{
  "num_hidden_layers": 26,
  "hidden_size": 320,
  "num_attention_heads": 5,
  "num_key_value_heads": 5,
  "head_dim": 64,
  "intermediate_size": 1280,
  "vocab_size": 2048,
  "hidden_act": "gelu",
  "norm": "layernorm",
  "norm_place": "pre",
  "norm_eps": 1e-06,
  "positions": "learned+rope",
  "rope_theta": 10000.0,
  "rope_fraction": 1.0,
  "qk_norm": false,
  "attn_scale": 0.125,
  "bias": "all",
  "tie_word_embeddings": true,
  "parallel_block": false,
  "init": "trunc",
  "init_std_qkv": 0.0255,
  "init_std_o": 0.0,
  "init_std_up": 0.0255,
  "init_std_down": 0.0,
  "optimizer": "adamw",
  "learning_rate": 0.0014,
  "beta1": 0.9,
  "beta2": 0.99,
  "weight_decay": 0.16,
  "lr_head": 0.00506,
  "max_grad_norm": 0.5,
  "warmup_steps": 227,
  "schedule": "wsd",
  "decay_fraction": 1.0,
  "decay_shape": "linear",
  "final_lr_fraction": 0.0,
  "batch_tokens": 131072,
  "max_seq_len": 1024,
  "doc_mask": true,
  "train_tokens": 899800000,
  "max_steps": 6865,
  "dataset": "wikipedia_en"
}
MLP neurons of a small language model. Each row is named by its layer, matrix (up: input weights) and neuron, and shows model dimensions 48-143. Each number is 500 + 25 x the weight over its row's rms, rounded and kept within 0 to 999. Numbers have three digits each.
A block is one neuron, or neurons of one layer that tend to fire together. After each block is what it responds to, as a language model described it from the Wikipedia text at the highest values.

L14.up292:515529514548577501501545522504500512521512539474489474546498471470495510539507480502494479556465493467466512498476511468476498542457556511492485481522504511536486494460475524496478468444472508514452490493491502470506472446527471512484509545489486491472503473526499521489493491491451487449
Say/use verbs, paragraph breaks. Inner word pieces of say, use, tell (s-ay-ing, us-ing, t-ell-s), strongest for say; also second newline of blank-line paragraph/heading breaks.

L16.up30:580497546491568469530518499507497496494460501558493494469474533537499495509480512451480515534469513497544464430493469520469489489532481510453508463493477504471477524483531528504495461513472514479487516488501547523512481498477492507500460494480506505467511516497539497512514479500444483489
L16.up62:515523478494521501510526528453483442523486541492463481507495531457475493520480468488506511528511505495505491529515559493467476497524495524535477498509512511506523500495462529511493513509501497479534475483469467585470501493494507556461525488495495462493476502548520499499500485479478499478
L16.up94:520452503500526510554510497484462516505530533458531473539474526503508510537479521463509542528465500493487478490490493494499514453486476511494522547535531478468470506487473473500493531527483526500515460486470494501464502517487480532466482530509521490499471479477508503492513493496527501494
L16.up252:509528508461500467480542468506525488472491530490510493498488517488535523523497503509462524489524487495483518440480477495458485466471479521492489482514527510496500602477485466527483524520488476475486524510519535508523501493531523520511473499496476534521446524535494501507546485467487497476
L16.up405:491496547506530507475496504470479458497495471556511508468502486565469529500473540540470477490471508496507479498533498483450521513507463493509447467524495509546509547481487483494538483496501523519479501546517511496469534539461496529480545506493520482512495512514449486484513491489500493476
L16.up431:532463497521501511514492487492494503517499506541483497498527501479527492506446461506496536535513474497469480503495504538437477487490491486491491507470494517512460483520443506442509480518569493480544475485455487501504514501500485513537470527481502496497507519467526493535471500486478495500
L16.up488:551499472511507488526519492489484490439538497474545478500503501426521539500501512509487521526498468514528503506480484477473500452464510499503482496521521470548465560469464504460532537486517489525495495497495511539513486531494517487511478522509521502475500514477482477507530514471521473479
L16.up498:542517520507498458511472524479517459481458503514491462470495506498478524514505509489486504514495513516503493496508500499493495510508492468460484500518463545506492535489513498471479480543505546499477489464495525523527513512492504513499469509506472507483493468497500476527533519500469424499
L16.up502:485499532487545497539503508509520501444508503538506461455488479499506491473534490510480498486481463492504464457484457488481492525446493516498479512504494482501507532484487562482481482480486506487494473496488482527485538468457504472514485538495491530511496510456511488518533455519458495433
L16.up607:521490513519510466545462502513508520477505463475514495525535481509496521537492452501450458506463484486505508480524506524496486500474500492493486476468520499583511507474492493478499522527530539557504456476495499502518457464513508503521478550450486488484471518496496485477467507497467491482
L16.up774:529470524504525454548499488500513422518510543435471489505475491515503524538484492500503507536516494495491496495529479462475523513527481522508493548546504471504500504509456486499498523424514485463506525499466502527473499513480480520496485552517490497524483523476524495513524458496471531501
L16.up824:484447510528522443505453507517491505461485512477489512493449452488517504490491526516479478545434492480519512475527493490505509508494488506501462501509540495498479543516482472462494495502544506503469469497501522507497497476507481507461478464518517500496491501477490474515513497551476470473
L16.up957:495485499458544496493536501487516462458532503495475489449455490467481498505506485520472516484488519500501510490534480491457467507485494510485476461528544430494520520496505534498492508474556505500480479500482468482469492485508487526492537531505521492449476476523515545481497501506502521504
L16.up972:467507547515563478517528518482487464500576494489471500476477493536466516534496483508481512481485528510522504512516505477491474487521529471497475484482483447515480518511525483518503499478489515532565498522497472468544481493490476496500509492515513419492507483499493441511481484536523512505
L16.up1028:506537531489564486503508497524523462499497474476524496473437500508503506526547521484495540462508486506522536470496501454475486548481525521447438504509479491502513563467516529522489548519493470520513517512471513469497492480531490492510536490474483468511481476510468463533479489531495460514
L16.up1233:492463515499544508487528525493515479488521536483550478489479495481501488490490446474535511498456499487480493498450512490478465501471520538490492518483494445515502519503508506492494470432484501494490506478496490471415515506506486471492473534481482530462501495500499522497547477585480510520
Relative pronoun openers. Relative pronouns who, which, that opening a clause after a comma and a named person or thing ("Barkley, who"), and line-start == section headings.

L16.up69:489519512493534526481507495438518522498475550501515414537482495530529516495534513463491548501501512553532508465480494493480480500488524482523501524526485517496490548476500488496491503439499476520473434503503519488523503503473455499482537546458478469493480492490513521527487537526472502476
L16.up168:493471522504533491489465497471509489487497542470463450522493495493511515484471470484444521464508526521510527452550477522465512504523486462559481523501474543488491503512502538498465566512485516512472510474471469525543494498481501509460488550483497489508514469474500523473478509485489499488
L16.up228:494518465480525490511524503509516478505488484465516470509478459463478488494449463478496545482458533495528496523497499524505469515505504504473507538481506467514488518491480495454454507509515500573499538516492497545500528508556474520495448495482490476473494481481481477529508478509475547511
L16.up290:489541523477510459457512460525510520484492501518488469434481535507508486546520544495434490468453521531524511450518477483497487493504477524481508502520497498537448477461502482499503489504497494527516481494459564545495493503490506477520448506487474518504497470480471500532516483516464485465
L16.up342:491464505508542486534511546476523518522485502533512484547494479467520501489527480485466533492483504484485504450456522459506484517490513511512471467515504477491506450507524494520499562487546538528511494499470525476491518502532526524545534575477479452470490478501489483530457539490502502525
L16.up451:526498507509518519538489482548518477527481523512519507519537468537485528551491508453487504520480478534475499464513497490524472465463513476503510483515515478470495504440510544513490513437495516491479488456546459501531464486536484531480490511508485448500513506508478490504495513527514443508
L16.up493:486495530502514503483504515564435537507437540475497516511478430485498513494464460530422519528462512516462505506518501469479471532481481511465468545517508493529491517482469503512498525494510506512511503510528463515479523470546468517505506504536519499474505427493493494496479499506500514481
L16.up538:538512523489527487503536483497523471529506531464523505506480514532507555526484493509513526515498519558534514483490479479462513522455475496491482530519511464503476484480462529466484520490513484488502510534452519504472522477523472490534468516500470470488490428490495483505496472520465507478
L16.up555:519477499471497485501458484542499458484501513503521461502522531496506514542487510455478527475495499488503451474532531489499529503502466456585463500495502456517482475461472475518496476493507495475488483489472501510542448529530449499498466498517511462470485476499487521476521506529482493480
L16.up758:537462504528494486483498494502522469484517498537468467558495534494484454552517496458445525500525507507510527513517490491494485478500479463518526541510438470493481525495512509524488491449477495514507526486512496496486534527520461521520475546478492454503487468483533436526510476565543454487
L16.up760:553505508477527467523536486498516498515511523521490478507467505516520505467465570474487513532502515491546486463491496515505524484469475497520474523493492449449470518435502539501483522500475479490501485478499512504526519496459470551492482552516549467488463487500481494501472474507514492511
L16.up834:507481479504486507487487504500466520517473504547471463506518500499487505528479484476425493488509478528493529443545512511543510445499495477498496505548505497524525500502482497452473518474511467543496482508487501486470489519493518523483467528492506487499452473524464530527508472481541494508
L16.up1120:526508499509480493495523490524488463493512508528479512532486522502534511474462541506497497559489485503493479479479508469469505513509477456455491525471519517517519511473491534513512552512524507483497511475476508511462507535517496475562504521493522459488516464503479504460485513512463443460
L16.up1129:477501438542531495491504497488510521499517485500489470459453509487540502518484497501466525530486480495512513529471508511502507551519514465486462493476552512492515507504463545515505542512565483523493483507463522460480535489509502504498479559506508462479479464499491426502530481480496438470
L16.up1184:557490463486561482477490507549542465554437506489505481523463510486483492543504480434501552483511496514535499460487479520512523558458477522528486502482474514482515489471499485458468499491512509512478546474491504494538549515506503521486518511524557490468493459526489450526510490500465486476
L16.up1234:514488503526502501531529466516504492521517495491522465504503508514497529504495508513502529509485495524525530500507497529509504504471515472535501482458477467457510516515485552493488507516479513509477466497485509444473531501520474527504516459456505512479489470513485479499582562535483486502
Preposition "for". Mainly the token "for" as a preposition (motion for, nominated for, center for) or word start (fortress, Formation, Fort), plus odd mid-word pieces (poor, budget).

L14.up117:540477492525564481542484501536490460513478480487510497493456447475451495543507511497492490494468484492483491489507466483448504482449484516573490508520479484479495511428485476499518502507511480521525500515498506487503479459507483542492562493498528510442520512524451494494512493504488509493
Word-final subword completions. Final word pieces that complete a split word, especially time words like Sun-day, even-ing, N-ight, plus fragments like Fut-ure, Backg-round.

L4.up306:490470510533532489483525505508501512510479572512497502457517504520516509515524466502509485535455462497493492538528523473513480509473528506504487470452518462489510501455499514527467548506504477517511498465522515445507493479552524528526535499498492507463513485514472499532537523479454495482
L4.up359:504489545487521485523501535467515472478508503539514495497483500482513488514555512481530518499452462466493503502469494476535484491510518530482478495514527499501515493520500508494501553465505545513476510520513504510530507530571471490550541483427517471509490514510476507493444475501499496531
L4.up496:498476513491497500475468480492519476469511499509511495474504515507516489486500440501508535491501505541514513505507523497467528526501503496500495502466527518478494516453502471533445521504496518487488479465505505516505515515530441496559547500449515524456530545489499467491500458477506512498
L4.up571:513484533488537461500489490520522501453484469505502498485519489513531509504533490504511501493494440512501497526533510495530480507491493540510503507473526511457535524461505518522484496494529535522485489474508474504487489517551485537549541475473469486458529499509493469510534470489464488504
Predicative "the" and "hon" fragments. Mostly "the" right after copulas or "as" (was the head coach, is the legislative body), also "on" inside honour/Honor and table-separator dashes.

L4.up194:504501532503534518507476529506533469489486518542505505507513503530488457524521529517518510515478484509525492506490511489488510516483476499527496485474512489477491532469487500509467485477469515498500506479459509497511505483510518520484528502494466508454482527494503493505527461478490488500
L4.up313:551535517473510494481489482484545415497507521564484517480517500521473520529531497501492531517509533483494527451489482517483516503475468502481494480471492501525503529482494522487507526502497498514491506444518506505494482503516499489496521524522461492496436514512535476514517487532508480512
L4.up543:476491500510518528505502496541504493498480508495432458455518515475522475544485482478468511489496528522496501507512525535513507476519534480481495471444532487511505522493507518506454481465524481525483464494526522528539537474510507536520521468504498504498516509480462501511546522515479496456
L4.up913:499525520483522525514481512515528454459479542510492482505508463512486495501503504440478516472473515522498457442534527526468521535515480493507449507507512512541493560533491500501481510502524505490498481467502516519523474487482505514502511485476492484427477515528500479506507486496490490501
Clause-subject pronouns. Subject pronouns (he, she, it, who) opening a new clause before its verb, such as "that she loves", "who first started"; also "previous" in "previously" and wiki-table separators.

L16.up21:527509460522496487503542496491499489452525494527488492513451492459499539503489514487487504542503488468481473469457525487482519503469481520486510509493504521500488503498477533501503486497525463538459494489475453517446525487530540506496532498456523513532478476517514522496528485559487518496
L16.up84:482485495511523491462531507516478482541484505493524491476446480420533475506495501528488488532488505472463487513498509528493496495497507536496426524525485482529463541495499528527515494460546522505500513494531506524487490506502489544516529475467517510550457483525494502485523481507499492519
L16.up263:508496441510520524508485516485485504529479501484512500499497490515511495522534472510527482514481503551497543512482515540484518495489515531476513516548485488552492550486476524476519495491542458537475491493493550509516460485514530510511541496482513537505495475494454454522520489483482489516
L16.up311:500500522554584491491521479519495497502482520468500506488491505494508467548492482533479518500460460466477539448495550525449532543514466510469504518496507510528508493492487502539475538490483524501502515516513493510489482496507467529529497512516502519503505478500466538511520500529469476497
L16.up517:536496451510511482525534531505492456504523509515471486492496510525519517494522500466471474553485509459466510494548507462475477554493494522494460503501508510520489495492492492517554517468514555525468498493477482514467491430514500467526547514505498457529468469541495516474488506517482491503
L16.up533:475529507496481454484479510511494471489488514510557517505508507494496505549487515495490538535516488508467529495521507507478493510483522503491478510482506471544498531473476501517502490463514474511493482509533502502509515517502478527547501507511473531542480480492498534495506483520505469528
L16.up676:492488480547512477517537491533476511485497472480500477490484510497500556499481536528511552499487446522522474487491508515532471499528533500491518510480480503545491508516492512532496452489537490478509491466493512481470507472503512526502508507516507470529516463509504411482488508486499471487
L16.up854:521514489536516462475493488534471484509497489493501513498461488501479476516498502533489488523474461506515479513516578504479480544504496537526425514522484545536514512543520479517519501521521529537520500517493492527451503500496511503525516506480509483480500449487504451468495460511471461470
L16.up863:515492448527531492520485514489514471459482514490516499478515504469526530493486495501469508546504475540483522512493519505457447520503498476485483499505493544507530511547517522509518524455507488511511512510474502521503483463502541520548537471468502503472484514531498446531480494507470455438
L16.up975:513463533502505522486527472451501511528505491529486523503483476496495540535458532512477502541505504564533532479520523511500466517499509467507506510516496510510469488516506507480497505474522525527528485524467490573450536522483494508539476532513522514503466464508533510506490488488521493499
L16.up994:510523483507555464499503523575502495456465528543476500483487497505505489518482462500485479512468501449487448488526511523485484526513488564514501504503505482501502522502491521483495497499536496501524503498521516515472486450510484516471522526451501521564486509496497476486475505498507505492
L16.up1031:547514500494509478502455502502512507491495486502471517471468514497500515494492495503484486519463500515508481438500525483470546511520494473475491503517522489516524488464513526539526497496496478518513481524496538493499506477466464507486502512503489516505427465508513471508468506537520523519
L16.up1156:475483515488476520493504506534488519473520558531519513494485508508460463500508521516493497516498503503435552502491518500510500497474472524522450530497494507517481519469523493488504505503480464526545518459488489500518521540502488479532518523469496506493483495478518469503505415491454507520
L16.up1173:549506473505548431517501466498500491501527474485451492502479497505522509544500538488494509532520425548521470519516558492513476513496513463511459552496486479515525473493487513471524489493503530528525482528458508542484502473471493513488522493528537489514466461471482504477490496532503461479
L16.up1230:531500476523476488499487497519491463506494490529491509503488472506484513472459477490500541475492524516495468517483542518517484491543497485520463530482505485523487511488502493521520518474584480502532495538492502517495509494528490507482521485483511527510503489507476480546456470527472501507
L16.up1267:518470526495530533528446468476470468538441566482480514481524477502500471503513439521496503541488484476443510429468535505449491480527495528483490521523503505511500529499445489499522565528505486523528531526472487515466507487495530467503452514475498483532474478505515485489499470502506505480
Time-unit nouns. Nouns for time spans or counts, such as time, day(s), year and month, often in "at the time", "several times" or "four days earlier"; weaker on word fragments mid-name.

L16.up144:514503543504531434496525448508538505487493485532529480453472487463503518513469516529479510525397492520503519475512519482513521496488521467504461487510480505474493489514508537469497536470488521469464465468524534497497540490489500507497475510511511483481516499515494498494484474512507522507
L16.up176:434490535476482484491496459532470483478438472517511484478481511422513521486501509472477466513477556533462499522481500539502527497528502515503457498497509514515495478498494506499479509500505512518484528430459513505501508506530481520500529518480556537530498487493443505508505513549524522555
L16.up250:495502485550502492498454484513474494508509527494528482515467530516495518512487533511533511468478517497484531496503485523512461507461515513540499514466458464486509492472506471509451497483457473509536501463516533514462525510498533510475502468508487496462474509460467512507560514479475523510
L16.up272:528462484521515516471485490524497479486472492487469528474522492523480496490482464469516486475484549491500520492517514530506484486484453475539466485488448454516504513500489487513500496496461476480496486462486538495520490519506535531482553491491495526498559503466480486490571474505477482465
L16.up331:498467497495480453457534476544486490493506478547504487508484469491466508493492513495498463498463468553494515531529527534478504489490471476474512489506538487540501506498441518516487477493485490523489511482458508529465473504541487533488482502515540489504528500484470477504550466525454486522
L16.up344:466481520524498494530473476529450477517495519508503510473532481479464467545495500521484482494474524489488561473515541463495534467496487525496460538531483491528497524522502543469523495521471466516526487528482493511494447510502463490499508530466485496492524492546420493491523510508515519513
L16.up382:483511502490504485495497463513511453461499506510496485514500558488522476540498477477525477485513459480531473442517495481508481513489523528502465546463472467503487435491532532488438486467509446535525473535435523522504491524474496526509495500529504504480507497497441502464534521496477545504
L16.up442:484525494502524464555533463573461466495469511508485518477498513485479497502519495445444520484532499479538521462485488538441518511442497511514505494435492500457517483467481507491455519497487485501493506462487546514487543449505515511500550501514506494486478475492514516510554499484500505451
L16.up490:476491513490495497528491487488506496528482535493478499499498515475486535506476489468520498538510507497541546455506514498525497480493469512515489519506481495476525491505510524510454528449519508490495459509447468511460550512485517557529511486511486497488475479550501507518532492474550496500
L16.up510:542489497525483495512575497514459517508495482490547477511481472462501519516504485532485523509464479521483475526470505491549515466507524486468492515460496496502487470458513516472489504492539489529530488469479472459489434481518510505518503496488487504484505451503503447512537515535496488442
L16.up576:508458492566475515512509518483498477527487524539512484529504475490469487530459498509527475522479495446466514446524493533453437495452527507501508511479487439485509530495492526492504517478537469526565466525487480500497492494518490510473497529518473517472504517485476506517478528477515466428
L16.up587:472478562504486464501452493520520466489512521476467477485511496499519495542501516502448522482487532533527484506509539516440524488538457447462450499451533501527479523470477479462520484484519498499493516504478523518520491484514459491521521518499524492541514467453467457519507499510465506483
L16.up648:529495506445528526528491493502539486466478512469525498470497515542455533543518478453495505510515531491516493495489481527496494501492474500535500490496498444471512510477466496466479537524513481505491494444454490527486520484477522494535470499506495515500472485489513454525530511537486472519
L16.up869:535519468510467511559519531485519502508511471510543429513515474467486537520501527454476490490439492487480483489513525558522456540521527441492511532501524435498511502475498491489486507467477500561490468445526527502511511478516528496508558548456475465436505506533518484533541523481512489497
L16.up1232:470449508498491509511533491503502474495472520474514470501456498518501517531483483476505512497491520496503529455518480495504455500478505521492510527536503521501500477498526515517494551479512463519513491503495480507493489501475507487457469465502518497500506496517489532487577507496521524537
L16.up1236:556504489559510528504515489475497479512514530459437494501511464501470476510529495490518524532476515515439517492523477485489468481451512534511519492500497473501528487515499519524498488477514511504475510508446510461463494508511516482531461490500502461495502474541442537520545486478488513510
Ordinals and opening quotes. Ordinal endings and words like -th, first, second, third after "the" (25th edition, second round), plus opening quotation marks before titles or quoted words.

L14.up348:509459514486512477524485468513515439439470493522488498513509524454527504473510511506484524501491472507513535499490488454472511476488476515488511495472456474486476526527512479476460495450517524515501508495484491548471490486522516514505517498501523517509497519517514473499517474526490525498
Ordinal and sequence words. Ordinals and their endings in sequences such as Second round, Third act, 10th grade, the first described, plus "New" in place names like New York.

L4.up100:514515510478479465522512481482506499504510495484464471500509509483509512545501497539484501508497546551477516490527495541488554533501487472507477492495496495510509484474454517480474496479532485505471522532492487527487511494522512533508535509440472482484451477551521507478500442499488462521
L4.up643:536458469540507534495545490503444484485515479508500475484493445473478494533500526559491488530481519523509510481545509546488472518488482426505475526503475529520452475488497495480450504487506489526506520524510542502504526485480490454464522458488526493474482496469468522515507478522483529500
L4.up650:485489475536512483519446507565484492516518467501468522487481494508485472545476522538464491533486465507489528503504490535537455511528498503509493526472459483566481517481472467484520484478503488516503508536488501513486532453511507495511512470479525506529529454555498467492474461519498506444
L4.up682:483503495544482502535464497483516491479532504520516489512487541492476483555498500509503480481488518509449508503506462506481492498499532458501518490487506484500429495496507498510485474430530420517503522502485494513521525491497500512494480501487481506491514448542514496505476491486515525528
Time in fixed phrases. Mostly "time" ending set phrases like "at the same time" or "present time", plus "-ly" in directly; weaker hits are scattered mid-word pieces (estim-ate, G-ard-en).

L16.up18:487511499507471503530494478495490506480508539483530487469507496504509475509501484467482528492511493508493522465530509535464525502504505521514481493460499547480519537508481514496509512503491517563507474480480519497505523476500478504523496492495459507519491511527460484522545489486458511522
L16.up104:485470508532506488483506494527448470459494471481497520508466551532501494500517496483513523488525483494474538513485513496516504499518513513542514539484456499479437497460501512474497524510506516533535438510475503537478497541460488516520487539452483488529459498524461508523529530503500501498
L16.up108:494508536493484484494485509485527530499505518519520484535489530500499481541518468502500513491473520504507567522487542511507471496470492520472467479484491487514502541510455486466477510475510477518494490495478481470486520489530528479522519490504499504455479481563502500528504464520471485458
L16.up213:471453501471500514482501479524521534471472509544503502518502522457503498483499504488475493494472460490527497461487500503513482494462505518483453525470533466517510506472525469496472484499468502524482452478478502576476476521489447504517536473495555493422498494524442494519508512509475516471
L16.up256:517436445515502454495469481496511476513472520493483513494494482465518564501441482450529486514485497475471510489549568512479507515442501504478482505495514510511509492469518504491510496513513518564472477501513411515475533481537525492492499521504494499473514483448480535486515480468524484503
L16.up315:493495477540513492508529501464505483432481488540519482508446508492436471450485511480465485536506491487466534486519483522506500541493480526541470511504465478495522508478479552533455499489514531531520502480488469510411497489462477511503483508501564520510429520539474491518518477476483485475
L16.up325:488514444477552503502460473526520513507534497508500500508489464499490522505501506504507508499496507569496577491443502520476513495490477515493475505458542532511496536451495503496506489496490476483518482497514533500465493493492514536507489524516528475524472475496479443520510526514517488483
L16.up556:549493511530484422477506460565476499499494483491540491487467456477480495511490498510496535489498494518520455510542522522533444478520470499522490490465489479531503528498495491500515497500529500513518468509501507542513496501487463524459491475503558484519515471486472482519452518495497550457
L16.up651:474467475461511467492459485528501519511478506529503468518491448505506533506502495497500492512434468492467565487513544510496498542473432466490459493451503505515556497494492489456468529464518514510485508461516523535491501534467512508524523506472495506508479493495515492477512482509459470474
L16.up673:507506512500478424481542479554504534469505511518499501479475509473493476536503523470483515460494487503500501498541516468454483543539487482518471500458514498555513503477449476484508514492525495526499516507486482481522517531517427562517528496508536494506496523522473491506498497512480505484
L16.up679:486529489514547467517483496538484515462512528477499512517485493484472523527483524510496505547498484505531480493463537488503466509461538520493473539454503526505494526463492504470506518486479516532501446483488519513492467502497448535498540514477480501518465494453479512468514520535501511466
L16.up684:533490482506557465492491502498491531497543532532488519529496481526543463496471507499440490510425496534475501490491480498490466522526507523502518497534469501484506500526502488482484497479483520499515511492525467510469495522476507482505460540533545490526480458494451532510502501539464505552
L16.up697:502480533488492513510488487459526487472497510538524526478449507482469502539512509478513500518472470497453481452533507518479509517473462509519528501486539500488521554461516507459523483483487542526466486462491473494507498490503443535539491483482549471465514519555466485505519498496484479491
L16.up930:501474545517508485481486446495528484491502488549493524506495516496528519489504498483536520507468464509468492490515498496481510555512510517501501508468503510494472512485516532476480469494518479533476507485506499517521531540513454511515503511498512470494485510503470508487472469479493509508
L16.up960:472508490504483516501482476493515495481534477522515498553515482455513489506504562500434489502487464556530476544525506513485500489536475527491480508500499506505481495480509486467501459509487533503524470496496514483517506545486500533516516495482515462471516481581455482472502474528478513533
L16.up1100:531508535501510486525531507482525472451506575499496497492486464506470505486500494473460494496501524495489556452498513534447520537471485516529476490481527498486510493467479516459454513478521523497506482473497503558455499493473498541522543500549529514482481504494424491489552462488455514503
Predicate "the" and hyphens. Mostly "the" after a copula or preposition in biographies, opening a role or rank ("was the son", "making him the first"); also mid-word hyphens and word pieces ("Wei-kuo", "ex-girlfriend", "Mi-d-dlesex").

L14.up921:480497507524544515525526515531487435508480511543504439495521537454513504514495490469524510519458494503476477495496467503512482465455561498503453537512480458513479496503491491514526488477491466522497478508472503515471490475492496496498486498516506521516465503501494517504509534502449544478
Section headers and word pieces. Opening == of Wikipedia section headings after a blank line (==Players, ==Certifications), plus mid-word pieces like qua in square/squad, ite in website.

L16.up114:514459481493513491473494495513513511466486492468486468541475518497513513539484453449503484482486463490501507509512468489512493512477499488541495497501499524480526509503492506501499493463507503493482444475485513511529525469482506504488532491468513478495492477480526491524520483478489539512
L16.up134:497514511504519527510521516473493505474518551535499481497480499464464535486469501526491513546514516480530567488534477476469498488462504485524515503509494491541521528509507517496481496475545471497492461490499493466505485494493519510483514506502520517472475509521470517540529499505503526540
L16.up169:496471476525521500496465492486484493482507513521453474475493502525431472528454473507512472537490478515481516500472519475526477478469496473471477491486506519507446508534497511512541460508554491547502504474511492490482497533503454549494559520484546474469513481498499500523526509537474478492
L16.up190:489480529561504509499466471487480490518491524493505472521498545487484467502443485446518527498516487572454531485478483507519477502509503499513479506495526536490473496475491461506502454502467524483521446476543504505492551520510502522521511503507509480499487479493504504567518487526516495491
L16.up200:475474471520506491460499488479484497499470526450482451472485523512482507505485478488442459519496529543498493520528499486483531474550510445485526466502523530529465510517489502503496515516474507502499483520512457521507490499468508529503494505503468458453504501474513486494502508519469522491
L16.up396:517467513534493527509474451485493525487501559517504458526488452494512518490495492507516516538493506495527531505478525533487491481467527472461480472507529504461484597459507529529517496491512504556470464476501506481496512473506507516510500464523495502490501481457521548498530481518523491496
L16.up441:490495527489517493522444484507519497527480545541514475522473498452477527525477498432478489496491524517457529482469529505528495528505514480548497499538501499499543502488476505505464493482533506506485489480524496519442494465516520457530525560476490507482477524488504475509524503482484491440
L16.up472:485540449507492517476464494483512517521538506503460501503523506507527517553495478527500532508481498541516569465462489477520469477467469520490480519476494515472466523522502499508477506493492485494468434531510525488506487513553517546497505495485514459469488481543488532508515510550464523430
L16.up611:514503516510473493497476523507526524458437533474522483444508541503492461479510476503502518468519472495459514456562514495493495502484528491531515490484508496472519483475526496520492504476480494518483507461521484511515515471500536527528515483491497501502487502520515491498545502507465510467
L16.up734:527486501563492497499517503511516477510495484521489475550520488479472503537470486484526528528488517488487494481527574507474492482523489511489519488457495528527491551477458447505496517500523525512508480457500486497467507461523500497444518520525510453508473478513469494521472504507499515459
L16.up794:495499516525484507513520500467514535477540505509504460517478494506543517481488516500536492506484488495509530543489524459485508520508486483519485512492471465496482544451474515507494543457524502483521518489480544453504497531516489479528535498482509466474501471507487471510478499495514477500
L16.up838:507492499499511502468518487529488465542463521504510483521488509493496512499466479479522526493501483531491556504511519484476492485503515450467539497497536484486439538467504559517508492507481485495476483516512506525483515496509477519494540520500527507499509461496451487511528538529438500526
L16.up842:457493519505517510528514489489480492483490536469505479530467490444511476538492499551507497492472467541497520474467510465489507486491549506510435513511496519502517515487460512477468483505525491485491436475536507507454506495485531501530531507484496510499496499496480480528502512506469557533
L16.up903:516507497521493508485448490471484510554534516466485514521508495496465525551463503478474527510497537533496519511501548462512519497504494495494463500530506470532478526521482491513550510527464494522538500497541504501488532504524491517493499503494537489466511517524432481547522478502496485515
L16.up906:485476491510504488484490476491459535506450532463540451505487463483487510495507525462477494471530443537463554485495504527526509500491493459512480512464481450508512511505518510517506515485514486465517541524465494529527486514506547481502524481474504510483495472492476474501521536502414500451
L16.up1070:492474478567500519496490460502478499484519543497494494525509520528486505509461466497441513511504503547475537518500500504533516477454495492492521467458491489524473543491474499516504480510538456501543476440523495524506484513491493489535524555506487491524487513473475509527497508492506493490
Paragraph-break newlines. Second newline of a blank line between paragraphs or before a section heading, mostly in biographies, e.g. after "…1–1 draw." before "==Career==".

L14.up479:489455496534514443500489504558466502474509496507523498513506506492500448518448513472513488515451451514526496491522508498522450509474508492540511526469472500517483564472517483490515480497499509541478468503495507506527491469464502490475467499490518454501492488462487543531497515497441492526
Mid-word pieces in foreign names. Word-internal subword pieces inside non-English proper names, mostly Japanese personal and place names, such as Yu-ko, Hi-ro-yuki, Tok-y-o, Zhu-k-ov, Chan-o-cha.

L14.up190:524529458510537476506483505484476463494513494474466453526529513485540493508512491450493544502504484511455504491528474501489515503485502497531466518503515489458524518465478489505476546477520469495486511488485524482479554465491466524495505540474525484489477515510486497466462502492487536470
For/or fragments, prepositions. Mostly for, or and for-prefixed word pieces (F-or-mation, F-or-mer, armed for-ces), plus by, of, to after past participles (rehired by, used for).

L4.up22:466505533496496506529501518487502510481472512520483482512490512459503473512501522452509520582464514481463538490495509488501482509490498529489477549520499494487492522523482510521466508459568522523501495503509505490466518507499512502513524478440502530477502521534471476498503486488510505491
L4.up204:477508508493531525527484508513488478474482513502475496488518483486497505487497514461502493515436517531530505483500521499498485511523500531472475545511517491479532495513509492529531519478544516514489494515519499507484505530482479493524539473470501506466515535522464513492515503480516528511
L4.up797:471500544490511510552499521508508490482515484509498508475495491486519525549484526477456511523483518539487516486515508519528494517503489473462444510468500491534512542501485514511445523494534545497490492423500528521497515522500504514523522481481534507489505504528518472477496491479520473481
L4.up843:510493551498468521530521492517489477446498510550541491525521471521497490493491494489512466553511506479480513447521470468502469503510473529495463490496506498520538530482507506480486518498502513548502542455522472503491461533538455502485507449528498507485523518516503498514499499471513490504
Clause-ending commas. Commas closing a completed clause or noun phrase mid-sentence, before and, which, or a participle; also he/she opening a relative clause (a phrase she coined).

L4.up109:502510526480520489508514497457502477472445572514512446496470523485523518476528471508493498456456464517510466513453550522508499526515493498497488484501451511468507514500490523550458513484502508493525547518500513518513508452479520527509524521475474525497498548465517511490543510516479476476
L4.up823:511517527478519484516501485482545500468431489488508463527498492486489539491504510501481512476499479526513474549526491543513482526506497509517493491493464490486498493515513485526513502489519464508499458512497487525533547455467488530556496550518475473486488492479456453508529497529446487436
L4.up996:484501486522498465502511513523503476485510548504492466479482460494507526536473501514514530462489469501499457506517514520469502540512478514487458508455510475503520477531507480498495526525481478504502484471494481530499497478502479521490492526498505498492522500495485495490497540488507521475
L4.up1225:510496491483472488494512473472512487506492523492504497523514533484501481489528478516496542506477540510450495512483531480504513486476497515513498519491456488468483495487487553523505526518520518533547549530463455541449497500495534488522534529474505507458499521501485528463542480548511521487
Word-beginning fragments. Opening pieces of words that continue in the next token, e.g. Sp in Spain/Spring/Space and w in Motherwell/otherwise, plus ordinals like third, second.